Weights of a small transformer language model: biases.
MLP neurons of a small language model. Each row is named by its layer, matrix (up: input weights) and neuron, and shows model dimensions 64-191. Each number is 128 + 32 x the weight over its row's rms, rounded and kept within 0 to 255. Numbers have three digits each.
Before each neuron's rows, "fires on" lists the tokens most often at its 100 highest values on Wikipedia text that the model never trained on.

fires on: "us", "ed", "e", "ic", "le", "it"
L5.up829:136096142134134171080125156088146146112143094091108118129104147074111151147117180111142167099105156119162077114129094122156081140153123102131123081176171128118126087069139113092132097123131109162152183146089213119132126101079137110142114145196084121086126139154112137126160180173071126095088159123141075117133159098117108122137112052178097119097130134079152161127115133131062064170212

fires on: "ic", "e", "it", "il", "ct", "ne"
L5.up964:170115148078137156133048111121139143153106116074110139143152061154139129115144179179079176117125103101148065162168143104168091100125109134065116129177072157030147115110158172042159127149148108121124155106121136124102117086106128090154171150122133118160140115158191144155130201152100069153129120135109124113082138137110175108109143151148139122103080215102162134106098121112155117130149

fires on: " c", "h", ":", " Th", "th"
L5.up574:133134140105112153120228177119046095125092121093127111172131156187091173066082145094102153132168131149131082076144082063201140186111148100145112150113099144085148184140110168124154122129137137129139179103141152105117136119138100117143111198101118124115133095137103183111099128105119187142179119061155129111100125158079126148175077108115076142157104183126188138115137093107136114100150

fires on: " d", "wi", "va", "est", " ch", "y"
L5.up976:152086169158125082121147130108133164098099089170109165147127163114128168133069142155134115166127126141135102117168111184151111143105152138194053104116171150117162167142064140121132138188116112128163150097181146090107121110111103117183175167121132136105162117172140138111157152181125107102081123140120118131116075158109089105087086136126114101113170152156104117092084110085117144176173

fires on: "ly", "th", " her", "la", "w", " c"
L5.up234:125118117107102092190203145137136170115090107081095128125166147207115120097141171142116137140125146136137123100098138099122164122110093078109134153118161122129162115118094134095145164094107124130131178198157125121121142135179178111200109143037111071174121122112062077122121037141102129128134103102078122101124140125075126094126205150069083145117124111110158139157063084119204115072116

fires on: " |", " –"
L5.up451:161070149100145085111142142167118088087108101120106182097118143133162148142066179109026110146120108160113118140115101107077149139115132106190137097166086126075087140145111169117093191159111162119185099115146146098115153124107133079111106132108187125139108151138148069162167105144115124205117154088110100161147094087156048137166137087125130161143144082117157175058137093143109147104171

fires on: " Mc", " and", "c", "–", " was", " also"
L5.up499:110106120170075100168075130171067108094136085098147089121149118117162133158122123072089125111151143089141175135136185137128175153191019112155155141148182146137102105141171135110138175160151134138116108180108137113149149118131166109165102142100123167100128106126144135106131107149159136120175099149166107118097079093122107119119118099102115096132115093086124144135124138074144145082138

fires on: " co", "ch", "c", "cent", "co", " c"
L5.up615:166156114133151118090109138168117168106063111121138058127159136092159131099178081179152133178134054137195087088149137071119165122126183116100118097128101121134155102133035198111146155095143132169105103130106176088104118204104125103174152136151119180146163080174134139146105123119093173079195085122101079133115095139096080117197073051154104110123178149092151132178122055110154146105141

fires on: " an", " |", "n", " the", "x"
L5.up1062:113103172100184053158177147102158097140125119136104104117108128126163165138143188113108121147109094114147201143140104111105164087157115121138130101161129111136091172151093146118138139139052170130116139108136153137170119118074141151121129148145120111106160191151138125171156088079098108143082179133134109118130171134141109133110149099107129128125112095102146091123075103157130114080111

fires on: " se", "ne", "se", "ist"
L5.up1059:142060112175113120107111115092174136155093110144135117140177088174183083102157107091107168139108167071155140099108103114149108129164144157140076101106105153061194114116133122092144082091107144160192160118157148081116143121112113139166116150139076109103136080113088098082173072076085164088097153127110135079198109172152138069131149133143135165144098159162152206075152126122103113088103

fires on: ",", " or", "),"
L5.up287:093135137179135113113121101157192131101148139075080167101173160121169139180106091145094188150117104109134123124097125069146157072194135117108186117137165154125147123127094112116136111043133134070173136188113161124151154116097142154131064159131091093098129051151145148119094119170125101117131112145123068132120112057096140127167084073134088140081166144086087141110106150117149127111131

fires on: "d", "tro", "n", "ham", ",", "ip"
L5.up11:101156156121190135166157113142148158166190103084139118132142113210097125129093120103108113125103132111141161091054154103179111055123107111136184107100122167131114125153146064085153085094084150061159136133105109134114118141116158140113167132079076124072100131167139125143099204105108148132119127159116108142117121113071119112099120164149088195116128099110097116167153079187125120071097

fires on: "il", "\n", "ic", " con", "us", " or"
L5.up608:164150079133113099163114100100168143192129132057083107162162142108145133136146158181098133063156099081110149111113159121180154131107147136090119104135112204119149103144077131140170130073084163119183091128125084083140136155110152101152087163159093185068151091126155124164077153173112152169115126115079085102076122101134122122129123046191079134071103167100116100153108112129121171088186

fires on: "er", ")", ",", " and", "ong", "ing"
L5.up1299:161096133115126157111095227104155099082116174135097148121140105131184089138168089062182135120103104114141088161104181133077182045175135109091173123182111103145112125087111064176157113088142177152089144180111142089108095116096194121159091151185084128085142108149123147091090091149096193186100083137097099130104122154062153167153089116135145146160179162135139146134123103067049069112137

fires on: "ir", " She", " she", "ud"
L5.up588:152087120135090125109185138129120155138113142119138110082135185161086099119121179152109172134085114145096126104188098097161063078159078127123160070159116185112131126153134162125127071123149137142126147117113126070162116135085125196179158091142142206126124107136132107131129032138089112142150108140183179063101127172159093127160136114115110131099121070109161173123169100123112135140192

fires on: "re", "c", "ce", "ch", "ter", "ec"
L5.up1205:143159146158141138149184087120082172143114153124147135110157151113114080104156122155060144112134130148154144107070135062142097090098217141098160137131111151130109131105115137100149207174199131169119172113130210073172115158055136093150131178133087143176207103143155131175143141171141108128087091136067102099157115057161106103130155131126127120067151111107177096119066124065142132117139

fires on: " km", "v", " or", " m", " is", "ber"
L5.up410:069109139170143126119092139152138101115082158109114116055170146150159160119101088128117143097058108096124160173063164099187115073155221190173142172099143148126093109130089152071180136070110137140163163151101138118143142079137095127138102121105080104133145156154136114084117165219119191099095153143117057131122139171121148090088127123222150157135149116132146114118150013060136103153178